config = dict(
    num_hidden_layers=8,
    num_attention_heads=6,
    num_key_value_heads=1,
    hidden_act='relu',
    positions='rope',
    tie_word_embeddings=True,
    init_std_up=0.0416,
    learning_rate=0.00891,
)
MLP neurons of a small language model. Each row is named by its layer, matrix (up: input weights; down: output weights) and neuron, and shows model dimensions 0-127. Each number is 500 + 50 x the weight over its row's rms, rounded and kept within 0 to 999. Numbers have three digits each.
After each neuron's rows, "fires on" lists the tokens most often at its 100 highest values on Wikipedia text that the model never trained on.

L3.up86:449489564483547461484548472488573529490472508472437490486533527437437537562524500549557566504419487588520561498552428521482406474494468411529448519442619505409518448574477405498534521523569489426456523450473469424421485472442469482438475433509504494521484549444509587497436546596525489514564415591545458431463508525513505549515434495489505500473351498472426468458477435484479390421483
L3.down86:533494525444485494535571522493530456493455525580543551546360498530547518480497488516518531584451485483553524561494551528496474526481490534497482368538361462628531560478449541551431450496488475467492532466433567523462548545450561427568414564489483456440568502566477487502614479497560427437517522417460486508523498516468574517577462477569545489488497538446535432543440514511544589484441
fires on: " ", " as"

L3.up84:496496492502415512473571551448541564502454510480439614475498497588562484592530511424460505474504472580419532486458495509581498561537496530494524442419521502470500481499650569557485545445495495463490473589517525460500494421516494490472559530500462452517565506452459414514466370528516489473483433559553468555524432537515442470405515474500485460582400449468348536473512464470512517489531
L3.down84:549536481492557483531551524474519453507383513546453537525473548484429451494499527574455490515613567423508506466493449479545443463490602503573548474539462549537454574500503493467504428504413513560396458469465549498492548502498608545449436513532538455478619388510560522450618581391508436594461495559410475523547490474461486477486547490514604500477576443485481433513559460518462488542482
fires on: ".", "1", "2", "8", "6"

L3.up83:502534514554525558375493418461587482483504499490454450561526597569415565481470525441512490581431450522597470534513589459406501503454502483495454548569415502543519498445522403551564454518437544543444522501616481440460511506528522499531543470491458492476504474469474425590450557588424533558440573481527476509467533473464451496458508568558579412509481420487444492495472497439529455575513
L3.down83:519507508522510455505447521494557518496506483541421473439501479437493564427545559461495572616499447428439527482470481479474471560591524524488443548484475534469467606473483491474462557486473511468505556559480500577511515508468542436513370530498519519442584515517502478536475580437514551567508590545574461628518576431479490479466450429538526506582514590432478558495537512464448539452537
fires on: " as", "\n", " he", "He", " He", ";"

L3.up737:618502483522521559599421553494509518489505494455530522450479458513481484562429444529493517524497506461600548459576573542366429451516446492478534449533459472506534540440507468558504492488485533451479539509506450514425568456449549486378542546456546521494554572539560470489484471475396499480436497519576515546506495480587472540522451476617435477424429559515363467524449410504544508465562
L3.down737:550560482459541513458546412553545439528501513506507414581504543503526510493518573497534600607500406467463512469493545532561475596484500515513528487458524556402464490436460567421553541497476512540517562465496517506449498603436583509602497574531537548476481414403444477535457479509590504532334496552432469400469543562484475401527528575437480589427515583533483572484477522482438508477535
fires on: ".", "==", " |", " in"

L3.up28:542520554437447530528447461545478501451519537545490539482467508548446477487429497495467397477586536493442569441542501486495565423406442520373588450467580496549620512433586487597474462495460559567587528457606535461584471583534556497478503505488403458599484472502505542550482502535516506543508491553408514428458454496522419572568582450445575530493461431528521560479501565519508494520557
L3.down28:498534512438497444531504491478504478588521599530408476535504459550452552453572395486581570548563496482566508455635487571501518523450502454527560478529494510527495454485469468493676549430468433555469455404431583384445469413472516527464507491470480486568526507516569448537509526483434449504396553453439608475539424518449496464506530501442514522529493487523486455590500534518550539427461
fires on: "0", " |", " of", "i", "5"

L3.up641:463531587488478503468452449529507513506532601399444452497493574504448437462418556382557591458559473471421482475511512578554444543480499496432475603481343462450455524549565564578546523449561506453495529448415543540501444456430536546506494474612545583502489509521566482465420479507629488339541476595557491529461481468445475500466429592469506522462561476507507507519511524532572453426458
L3.down641:448438496530504515515461449461499499485545457508493470400450567442465364553427479511559478500496442536625515478463506466456422544514452494494437496453528530525600581577477547531454419549516505492523428505588466575386498511530572455446553406486512495442494405411510595543519536542445539520373482501533529507536495438470538519528491500472431449527425449509509505409444436582445483504492
fires on: "ing", "s", "ting", "es", "ly"

L3.up176:570598602587458514530478439500564452509397479503493561567546591497430468465483508466513507452477516440545605474540516518364469508471490538460481462461545543524593554463538548574493475438562455599476585445415453423468610519482445445544440434524434467419426587478569603517436465509513492503507446478440407510565468468472490551443465472534574556570477483415510523471481514391511480502533
L3.down176:453527507475531380565575431559510577501519529502486556472580368461492567464486526500548496465427447402558468440494507546513457521443549460478441529531569557482524555553492523536510447511485491547441420602523443499509527538569486442507399533522600497500593497484486478549490530488512484476429465462538553479547493603557531529541563521494440485479537456447400474540502478411468504431523
fires on: " in", " (", "\n", "-"

L3.up576:465614525487503552425490494495466489547589481448508498495480523460528467521446467469512532506322541565544433548482600606471533403496462432495576418502465484513484505607463588579476461495390570493503531505495367605474473526486476413534476499486468610465568498508481467446481488498450554428408471470570520457530500571468514596530515524476504512473451556409470500399518470564490520525528
L3.down576:411439521484492469502546548521527519457508498541485504581486474480561453509484520493481519555622484505499453613534480381604512560454574490447481596508481532538628554424492547444542513503535536495560402479439540505570552471456513482395498481488574488489526471458508541508615514546474465564288519509491522568602480444580494453536481484521510525451472483604488447516506523468532492441423
fires on: " of", "\"", " |", "."

L3.up140:437557525547455512512473599508367576484458536490489504530500517478460448467515464478465482565493531593445518592467520525487458544555494449396518560529542456464529490498492507503472434502515534531525576546537447530475565520455467503582443532557520455454425466522562500526460463378510489551412399419537558453422541478470566545494477391468485492411442565584488564575480479501513514513473
L3.down140:627492447466475470497410534543507544508522482532432492426466440531494446562552500508517524533493450506415423553587486473508483485483502536506471469518533497552458577500490548518525437435525566549452506429513580481469527538355548439565407488524536503498558408395568509497428516475493532479555507520538554483461463574485575576459522521417536433454573552500568571549529471478503577442499
fires on: "0", "or", "s", "ar"

L3.up97:583427505497559610579508468542553498472499478495462514475468506605470449545450576472428566541493525543531534498476539451509519495536361492492582480513540528506556551427503572433491451475417530586486480460513510499449482460556425474466493605563516417480437548573540432502499481507546451503388531464472492501508400565480438492503536617469453571552614459538513463505524599484465405519437
L3.down97:466550583445403542471580445643564612508505546566511446529551465479499599565582474540543442501496544431556439498592483587539563468467483478546457428455452489470591460478562444556489462497432541554601431449388539550532510555586551517488451473544587506498585573499463533550513537452466500524487439494541470432431488394511489492415582483451530535555513466534530534505483474513474421485418
fires on: " at", "-", "\n", " At", " from"

L3.up583:411394532550373444564469529559498507461416594471448589529468455589493530465581422482542561474416502530501588587555360471485501594448576528440530439468505428491562550488540526518447558564537497513575543431434598556553573545532534449546555473528500573600465438455511526482490452432531513503459495446574482447544466472477419524477494384537560623524496588490543475503434450427456484556519
L3.down583:467520338554502506486481436570514483495430399534504547470480542417477417529513409490526601490450534491423514498511559577502500479473492469478574555542407604454493514488475546561522553529483479485371493592587465392550531497538543504513442471467496502508509434578559560519530471542491443501522493493478487504518492567478514502429441603604407483477550550458459531547491529506575524447470
fires on: "'", " dis", "/", " ", "-"

L3.up808:585536488556553505454548427501512537382533553444388479456550534569442556421493534498557441509535555531567475501484416535401536535552497514533577480479520533423554367421591554529500442510423486547515550459516522496505480501477403488496490487567486481439451488486473475558502554506503538414520539466578469433442446520487460564527461502426473417471447484539469582501509449472503501494514
L3.down808:532536504503485493453543559503466412613467498547555423485518504494460450400453535512527481396487581415490474542477548469428406543432467391437483482394526451686534495549537469552470442486475543569485478500482514516479562522496508551533449537547510548532528500561569558456430616577403537520527519454528460543441514502583507574360380511510479602489503498527506501471571535508449597485527
fires on: " ", " Ro", " so", " micro", " So"

L3.up419:540497442494429539495492481404483482533417561569521585564544508498509476534525461553561462511480488533493533550389507603511411573513371474483561459417472523475607539504509486519466477540520521510390497592528478448451455411526530480444571556500442489535500410512520508535461505438497448471485501435532514510507482362485455453415532462581572519476477455508544483531467370553470509406660
L3.down419:515483530460545451497537373495477543565411417546544412529492460448438469538538559526467529547521499517379535485509530537591427522498575538602464541540493493495482477496556555450565530561452556471602529461476579505538483569496512432587517493507462496599456541501454524453554484453425498527433582458526396521486438519542439518550487466465460389421444522468482538509473573559521477482540
fires on: " ", ".", " \"", "4", "3"

L3.up549:428512506463452504539531542475616540452461487496496587488603408555504529546479500487517506462553468451497506484453439511475583535464463385458533476590560441530506546547506533430463461538485506441481501427509600571433644489475562482433516586626565496518517492432487480503454470460572474491548545521506429485415458570448498536499493489529455473540564510602484437490478525532507597494490
L3.down549:552506490514527510561474468459547450527481505493501481513496549403443470469420460560515489486462577570496573458492559487489634550376588541447521552449431596436401504536502565435471498533532481562518531453552510555457500524529530538537519611556558498478507501472511438474483544456474440532487540562492531597517593475434469473499436507570469555493419485550530445501608433470488601393525
fires on: "s", ")", " politician", "ers", " footballer"

L3.up279:509515432589496601491530499444595532441447567519462505547584644483477402414563574538464477438434522510520495486460526481474485571456485523518391574475483530488546475459427488527568538474512524495520481489507415467387532506498497385450550464522539548461499462458496524545522506466444518509507544422514559515503433546445522474475430528423543538490451592517524511532398528518448508400453
L3.down279:568447530539518499542396426471514550515626473495497460519505476515516542553557478503519599505569468634468468565512412539439428440492493522635476533514543402499465613521488427493511533502578490492424482458458479507568466558539459511520469540562453494536502474514497550479486484537424574452538549495498505526428504493544445455400423532445546525486577503529606604508514493563460491449529
fires on: " as", " As", "s", " so", " ex", "fre"

L3.up767:540552505489436421551526461505435512482491481496538566464473530526481474477571458506414555534553480542474508502543450534431442508486566506471460459536413558513511369470440526497466509460550447464531532492466562524533426530527401521441420517532518569473523448542477434574401502539519634504499530540550476462448547625455470452530541499494499453511513556505440479510439445494567436520397
L3.down767:515469499427497530464479500428522552512491435586476534423554513432494516516586553473452409547456530452524462470432463489550393449434550535490558434457607500596522508474607510432606511468549503515497436474587482489504512438433529523542512432543494461501576498541483569472521577581501521506407509492444474516495544624468519572442449510551614486476477524499549557586461476581422559537584
fires on: " ", "s", " influence"

L3.up779:505482506486410462474398476522559519514563510503457466543435565522488474408471491566532543546538469547568584449514555501542474539476435455543514464499558452468629488514525424532446488474486538530459518564547535387486436487481474525433471523460459365527481470503523511494515459599481445452512523465535513412546438599459514531456463526449538572491484403474442505556461542465483503564485
L3.down779:543534529465446539548482533515460510553446407462522482401535520467430524513514530533417547496523544567657502505485433540474577517525529519496488578409509501431546435430522445559569463515495583621460485565549560503494419462566455473501487516477524494466553495523578438491427465561516480564403425423484552432429527586380508515452456537513414509549586465552475491462411494516489540543431
fires on: "s", "it", "din", "lin", "th"

L3.up468:381623524486467537538534564499446614464422544544499493509575496569516429484421436473498486421475619527580513520562498470532473445415539493531406500504439506484564478542549483428535475490567542551539514566537449417504574627497540458571453468508418543498495539450563559451437562453456340430520542479590509385462416524450439506617523540519462486479464478418576476565476530527480509444496
L3.down468:501475502541443472513496559514542498554468528541514537393484415433505539538582456538384567510481467518487437445535489571423523533434544500470502563463494488566484573524445560490555517468468539604422520470388485503432499548518514491531463456517525474460494463536429567547583499484461559508442481484535519434443551438487477516525446575522473425622547543454507519431406548576557438492460
fires on: "0", "s", "6", "ö"

L3.up151:492540509545545514366468483426497464548521472598452476468483481460537469548386462548532473455533582524516546541474572488459364466500489528520469539470457380497536558530488583551431555518416560535427532526546496427520446591469540538419492513410507449500529460514498530400429526493445511494485613568496467473514456609439493406557522517578522507533478529510507460527463501585506518482530
L3.down151:496429474450461424582516490475604596494472488444536551568491527478360503459462542507524492522477526468574434526439434516515456508464529506582501455578468536534513531545465569470502530500546516520504516390483523493501468432420416541587521518470569542493511461556520554469443540463562457448527407506480552562477503487516439457499509497540514500432485540450419515487563520457429520443543
fires on: "s", "d"

L3.up676:478495477526479454541489527481566649461426456529456501541469492565555586464490454557494512446520492454417532464435562478472467430503427527480515576486462534428483514496448446467480543505415470560454541575563471613516530504525547504542471486555480569545537509536496502499503569429442382451436514605442491617479440537479519549535470594492464447482592541474471548492532534508488455578559
L3.down676:618538497507630475541568568516547601567530461422401569587505450523498513499582572506423501478523507463472498478512513486512497452504468449508581487549501507481481463508526547503554521536499441433469493582489524387502517497521553527534427467477436496502540534551463508423477467479552605484465493442508636460530462609478466510501509513470559503549500551502456506462516441521545429491498
fires on: ".", "°", ",", " ", " known"

L3.up446:440502557512479418541472489458413479436500500512455541581428504462446440534435469601581462463452515525519468502542508433471462505528525513494383488513468499445518476515520544608450555482493429510518509555549548466585479549569431517461457514508451505547486552598454560422479565533485480467463374489576470589485428648500509567526560472412473564532529511487465480505467558557467546533558
L3.down446:603512560481508495516545665599419504472542557535516522497474512533567531495540473468370521479506510473472512553472560496439506506529456532485517562560555536497562495437393490532530437578550535575526481508478530460538479458401495461434471502543543481406372481552534479483540543481426492517429561491477472406552428504466549481525478496592530511511546494431545498461528546456473555535522
fires on: "'", " ", "s", " the", "1"

L3.up352:476595367528421516553516439485438475480498519550602449494495463518550548509442472519555577537476476609476558531469573436483427487485500479494485439438552468463558485420509451511495522418546546471508536629423453587428602544432441429479593492538489563580503472598519470484469500537500431470496432483467583499481545491379557413465497511477501478453453487441521500494434434393428457514502
L3.down352:493575481495577468467448511461454558522467548466462473408556393522504534484403525523536520556457558463426543445491568500479511445535392526476482477515509570579504569449531414453471478578541392540490486410535522510558486457488443490615512509501524503580489533589500386461541605366486533520478565460389526538598555515492495463515607546486467455552510515546482470453476479463466531469462
fires on: "s", "y", "d", "ar", "ba"

L3.up625:512438457582483472510474442560449510441430439444528544482456500548622474557465597484537503554457555570602526515548481471552465449573548513471560575483506544466562517524593465556442502558584520519472497501527451418608473497528442581431437472475390569543480455445500464500486514551521613448588467466458406461534484523494401543441479488478513486553426492476420491430519448458472502543541
L3.down625:435516521470442423509524489392526595540557565504555487534433534537482486444561421528542466538536463444494501522561538535429412449516504565527520592456568455471483545523498452625496444572492438425403576529523482554588460474543491548582529545534447478475561553405486474476408483543389404504464559543473491562468464551441553421556481616568557459440491534496520525531388551567428575460487
fires on: "2", " ", "1", "3", "6", "4"

L3.up183:509518492499434500428567511408552436482565518515563530517475570590580581557550575492573514442507483544546470566488566524567547481601557520453492446574490570493448552531517491533504531535455392530566499476600470552462485452452491508511538549427528502404409496456497406507432488486574500538410539510509566455512474462496416505510420560578476480513482391471471487497445426575530528459458
L3.down183:427469531536544485414383404493369493555412502477320475526559534408560417497446499573431494587468550479539453631595492490510403540498427523465565473474487499576515448548452458401555468426523484514503512476552529441445519472580478511536512458503490517553537526451558476538450558458496483501404560540529372493502538503516474485480478406472525536462498502484544539552399489517538510546547
fires on: "\n", " and", " then", ";", " to"

L3.up724:534394523570558582525466510477588496508590547465474530492563489436563511480432464540613454550615479457586522420444607548514521473528491473498399460558452459486483476572497552614511575501543427452469523451536463444465519565539486587552443543627478489425439463482492500483424498546536452519500465541425461488516550493516514524415447558485526564509378467548404498528497506483462479521535
L3.down724:486544549518522570506467590558554409516567489428445541441517463505484512490474508501561585491503545445515572405438557462501599498556486479457476475436514516598535426532497473596451561473465497519436449543597422444531503451531517483436483511521506529462543541555460508466473465438473455482575587537495524514450628447482534473607509549548578444529467420548437480416428562465460547560439
fires on: "s", "th", "vi", "for", "er", "on"

L3.up274:454451513582403424455488457513501576537543596488442462515531509606440532471605438454539479494443565508525569550536568502514466510550528459446467486419457474428633508551557578496443509494497417511586527475490489482397501548535531491515586479440499597522479446457505464440432545502451527426449523461514504455508480484488568531447494508466518531574516499491458570495446437509466410498447
L3.down274:527537433490459477556473558486568532575465569504475427608442485527541476568515512543518523484462441503478536543538501583570426529577556471505477594529433557552471401447508578445461525549544454445529532499480443449455570493479499451510428535371449509535531559558574533435497495504432524494543422431542510503468458602423510465437493542552419480568507530546482407574550608478474487594455
fires on: " ", " un", " \"", "-", "st", " a"

L3.up490:467558422564532405523392593437476455452509465521542570507670560520511421504433575449460468464543386528505511464454500475524519484502385493450516501503521506473575557573486520504493533502474531380602521594543461491534355469543493567522460513515457474462401501503432456464495511420520437539527520526533446481500459515535495411405516519448474474572511405587489592562501556538482530448487
L3.down490:486570417533495539636546524522566476543391451546464461513608526513574434407498403536474580430537405534468457552373501542563445580485422508585493498540536605574501518474480560556513545575490577471493504501453440465504505532528509466543487556560459504540481487445527499513500512510534479583475557473464473485482530444478568537507509480500455436534512492470466477596432519458510572512409
fires on: " or", "ol", "uc", " and", "du"

L3.up504:414475497609485558474612447548484582591461581530517422462427542523514500532508472504570544428447502423573496600537516526488430536452561515492437455518456555404581483456532523565501576483512438472477425482516567515476474578504486515476495505542504508514476503396490528482484553494547489446573522503586470482521439527538491524448585527474518356484486524518393557448482490551566486494455
L3.down504:445457469417438483500531495567560493519538491434406443522445470519587506546443526431417535531497464512487457550480519606483506504559520502459553554476366432539495498483428491546436524481497441486511505517502541448468555489531544446494463482491512574412587495583561479441487546525491479536526464495571533464496506505483529509482556584522454506442496470473542489545511544579449465528550
fires on: " ", "1", "-", " as"

L3.up863:522539460525551503411533477515505521433572571530390595487554520610564533440418413554578498474562492564486467432547549505477512385489460425465533423519488571445597516477467489570502596562500520490559590428541462487489532477543521473545429504479525457465454487530621443487371567421496466568468476532471524550432496462533486505513517453605456555558450527470525581579555543539462517518446
L3.down863:548591512502472500547492417474424528523598511425474536511490486481511481617487478471554505487449470463514451489538557435505401437537512546498514537475487552446532468581568411519521513445487533540399421558436453519652441536523448530550481409476489551546507521436443514471577561502584551535424422451482529426476464538572456478514514475393526477603528486614422522520480489505470424500466
fires on: ",", " and", " ", " South"

L3.up389:466390420449515486506521481498489450412509483507546524519603544516499486498464472431488528541454469571424530473653504434542534477472453523490496461531481443476470605525592386539539606492551495461506509463560573511558433513460524454521585575482532495466472537470445505399596543560564401364384514490473502543518468596498525509514587470478517534524463474525497486414549420541529540440503
L3.down389:464464519445488494472488589508515538572484527470471398514463490569568438495473533520521512452539471529522474488413491536500491483445466466532566552567521556536524493449503620495522449485558484429433469596415432524525503497494419470535502514514437489582597473561514570512498622493417544459405580414522495487568547553495415525513514452559410487511503591474558503487399511515436501549548
fires on: ",", " the", " which", " of", " allow", "s"

L3.up130:435481468358534558494541455584472460571481451560531556483476580480468529431487483470373507461580485519563555584596428542468538540593462474467468483468541473496544619466492412457416468614538519474418445541490442555416495501535553462517468520463516387569434497466497521584484493440484474513614531503498593519443533435536520498426398555584511503594568465443479451486446509500427495522507
L3.down130:392446505483490573448487404542520483538500585480451465560500461494475560620456537449466454542570523467506493505568495478517475508535597506456434487492517389448495446471564621517526489502537542476492465505584470386528485477548554474498529469433459416478489509520485531507519512566452493492543466478457521500528506399505503523613531498532575557535458514465545484476589499467535488602564
fires on: " re", " Ma", "a", " Preced", "us"

L3.up14:473504419388488536489567452546481466556415537490473500556583455452563522459492497522521494477484577529464462569449425541435502517565417419587508535530524506498486495496539421539445499513527494547460530538479465578497543535548472468442451495572467479423537491466499545577396530484560524562486557497520454494414434549494524483489495546462546531475523531511427434457488551464552449473470
L3.down14:539460438481512450524466505413543483457473458517464493500503523490582498510538536461554550525574507475443531475503526493402465533504447433473465526482549511491494507519410452505401518436496537540613406524441441445570455525456468450515444528457422486555553501478516542452481417568388460531465433447497498569445559488413484515545471466429482542467517528477522543500510514505462500407557
fires on: " ", " in", " as"

L3.up678:557581422454519555486529507521503596424520442516425530585504513533520475544509595448503558440478522500358570527560568571549542474480542543456421530385471502520515421540531488624504512478500513472541493471538597421534449433467553534528516460571496612498552471554507439534515447462542530498561367537533458541377474472576550582549424492466548476501415420485471557402437526453497457444527
L3.down678:521505485532511442581541452587454480569569493482510489496486521473457492490559489571492556470541610479540532455486448611462504476427520490462481526468485487593371401510452499438410620455468517472462515442456521511515461551552556422592501514480447472472493512522510431520560505472536563411509418616444502473477509503492479500579512494557540455390540493434515457454404539375459506485544
fires on: "1", "0", "2", "8", "3", "5"

L3.up802:589535538489495482514460636490531442526440542529460517466390556476389442472538477526428526517427457555501555495516438467603505513505534587476447504500419547484618583506479469498565488536546445405543512454501459520430574472504494513548545501505552586576475597546522612494486505577514498489517548474519574545453553529513518405475486433507480483542402491351583379464565486505392571528356
L3.down802:512507409509466519439499450504483592493461495566460525480512529511453502470529629456492434497545514575478592410415545538395476471483409497444547495531538625415487482523484527458521513515531484517457486525535505492546607558513541466474441533454444465435453401456418477425507620580525489491572625508534560460502456516517526506468486548488453566504519559531526578587426473440491494572501
fires on: ",", " by", " as", " under", " Dr", " of"

L3.up604:491466524561433537561556582497485437503413505520592408485559526508528515509528477528446499555436443511431515546512506545495492538501361579488510441426521638502527477602596460511484424544513425479429507525563496540543546489549554485474487530545552478534560477430506564444524519491535409557436510337493471462513564548546556498539549535543519421522474522437526457562503512458493572385460
L3.down604:514516388522500575472515489451498509483614532465461520561428461480353547480492446499489497461435491606501539524531473395514556493530529572461480539502558546513502480518482519426465566467389509548508477506561505493408563478547435473463527513506496503475536540564446532370537489443572552481525467485510473486560576542611402529601444452466562500580491512491513586471497423498553574539534
fires on: "1", "9", "7", "5", "0", "\n"

L3.up826:521419547474481494501532483499455420556499481521422432500448587481520508513432415551492576412542487481519456526505480561510506483470467520499607580476531468452480431456509538573561489529509453462570565510438527471531538554499394561410474535500540511482482505521617545562546540556515452466522559502564456530480467500476437564506485580507492540464605574412423516442484577433569504502499
L3.down826:572405550480395518483403499499626491436573515550519512527411458480513478591522475442493478424505576517498554506447514538455509566523454405425518607422427485562549458432474477452446533545498534508468470528461526463521448520505442453491565429422498483554526479436650498573456500396440595537426557500437430528503549493380457501490516487506482556573494511481498570517496509555381457501460
fires on: "-", "en", " c", "st", "ing", "for"

L3.up167:595511566533500404470430490489529544569415502575513494505430520431452478499434453479429495476497556568466474443513464536455420462538471522560418556536383549493555524488468603573418478404413519494537561495484452467601462499518450550438467522538481499557460543512456609470491418552486573503531516486531452521483442523538480571533526571541447484422515509516518542487496513520527494569547
L3.down167:449406528424394465541523585443503552515517502487537440450485498491509499432563514453516451520587525474517447423488555477521460533586505512532573516513552496484477519436461427506535567467514522500383463353598581495564488531486516573509487439455517533489574538479508512469525491414447466509353461504506567521563526521466578529524531408443499519497467530496508496486587496444472533506536
fires on: "s", "t", "i", "et", "es", "ov"

L3.up885:555525578514516524453482458476471477410472465547505533479478582502420455442438480439464585414463474520520557495516509536462516541561494550505541505491396580494527461511523528517494551518537517497480521515449561508540536572455567597604482493482470466525454465498495585462422597550544501459508461506435605437539441570533401558502502403460527437387428414431485534416464510516499551388513
L3.down885:402497493507407570461491505484541485608497537497579457355398412533490588423407458583485421454503505569543460486486509410451632506490463510491528493395622496479529407509564467519467564538538502479481442496526503499581526506511462534429641540531486477449556544560496536535519502493439501520459478462506497475518483560532494478516533470557521469522508529496479534561410468547566512523529
fires on: "7", "9", "6", "8", "5", " and"

L3.up895:537585466440467614418461500491518415504507528503499466443580522525446494450560478475570471507512453463541544489422599559528468492543438502532492561531467413434496483513418444496566578397434448553534540525496525521507444474505555488513517478401531518458470547524508556452475509476501478412532505465392543572422467518485539452400446478497515529461447460531476569419587498516452408530587
L3.down895:500522581376560443522474559456481521518610461560478501475538525531420541483562508455474472443513523421467565398498460448587419540490579550545435450484453459466461482562550393479530534486553417416513518469507561461522506483514471561488467511505528492604496589513543567547524490513467442514517521383432524549470534393591526529501534411539553506536544513506569493474492434490487555481507
fires on: "ed", "s", "st", "d", "f", "lic"

L3.up487:519499582437548472485471529567517487511461532478508510477495532539541433476467563424371532536393451568481544431438418477535489542488422563525552467477475427473512461440546519510487480513488487587525513459531439513556482604566573505517564532460613517480559514500546511429488537433595505482509460532552484583450550515458487521463649503505552473576389567559530540457460374445515493480505
L3.down487:425465484403561547569438456549508505407372508584436521481524548527471406457536441506486526567507628497539426514501440470548536410490479509535536449485473510527538545412456542508470479506542506513528509423455544488425476435441492524511526524443550490461585441527438448486555542549422547525542474346470525529395509495510353560484541566423594480512579490526512497505478579556431486573565
fires on: " ", "-", "ic", " |", "lo"

L3.up494:506581519483400508520461428453553463398526471539448616554530508505468457479361495459637480528469534503495614518556532520552543460424442517582467593408444433494493418492540508512532452536630533529478469434458556572515440530496568569481425434453494495581496400541527459387478536516474573425552516472518497519492541466462520569429532474439565434517573542557508492494514394539575380536526
L3.down494:488409500528621469384463530556457567498483587494473454465474564521529548535589476446365444426531505494532476429448450608416474453627578497483530412563461517501529592478562459414553489473491449510528561493438383469480488480465419475480551567556438471523518518546562519500502663488525518484333449433542465508583436531440449404532514492537506499493531447429513519424528510549465535480565
fires on: "s", " the", " a", "-", "es", " |"

L3.up303:486459512513583464492515508509435568496487504447485521432497483432484478551507493540498404460448441449444554464542464533394552475460496428484533400482533529489494448532562576607462550498512537435571551420459491529573522471497512443562540493604452551546487436538521513475473457445521411477477509513505604457408543512499531429486545536544523552554524574448499451400465424545526484519534
L3.down303:444471516483571513519390500464560492474430483536495518557459579413473537466519595522524510545502535483505496555506604464582503443468427532464431448583522531540408512477487542465486441459510550447508605393546533509427501580486473574479511562513505583493483534516582520582584576513465578472378470517554490538575379531569422500417440585463516466459518506541589435526527482413497537462460
fires on: "'", ".", "\n", " his", " brother"

L3.up121:493520408562565560490460452498429479432486509545523552522620505558497438502468577449462429473431402500453547514469584508465555563406473530553443547458447505506480511485599517501544500535438495480547483497585391537553450440424367417529498552673507493470530434502497562571532468477480507502521532502537417479475416486571501408505499523582548556437533475556457510488449525494563483447557
L3.down121:520512539465480512472456541481435399474473413489453478524568549481455518563466567600539531537462533462560474502582494495502433454537412462526466447512568538550466522455497514536340449451620580540482541471485484461451501484442479517469428515415506555532473396570567533610533549574505429556530527424498478521504516513461485585514451520433490451391547505624587452525448398526558403576535
fires on: " ", " and", " or", " season"

L3.up713:592476554458562463534566478480547467451423431538499608390537435577508474543502524481501560486524518488579618583448548568482569495503497458492420452519355473528469462463490474509516423447489506516496485422537490475447505485536533484481565539510482504434518589487504423504512435499573368453437484525571547441588490480536489456551427531483431464556509547451417529423444499565561455489463
L3.down713:521530490496553363470516558568473507479436384538448605529446488393516440534547487524526561394489416502513581490491525411504476525429533570464542398492460525542517522575492543560633510497413545594440525426564547437476507503599526461527535574558499532462574419427527488436545559465462500532219583486467473469559524429545479521488405536450514491530476488532505517546449482547483544415493
fires on: ".", "\n", " |", ",", "\"."

L3.up662:574538400484531566417521595447503499549497443531504479536501524463482489414543507417475544486472509518470487395573524367529479492488539422494563481477417517494496491473507510537523528572471582541520446480445548496496611556597478429531508428597486556478488474574499542584405460579516535512503568509628522548499470538482517509538517528590526462483429481435553456490460435491566396421504
L3.down662:477588419463517527519504541451526469545428409535500499467554508421503553471519512532460485423480399508484528514559553622486537457450634545539532481490510463530554540515483480543455616555482469507485560573490461486569599553402425503534412549574447501488433486477520451484555629418416526389481548442542479502456547457553465473438544474523447445519451468590483515462554462443513511487504
fires on: " as", " became"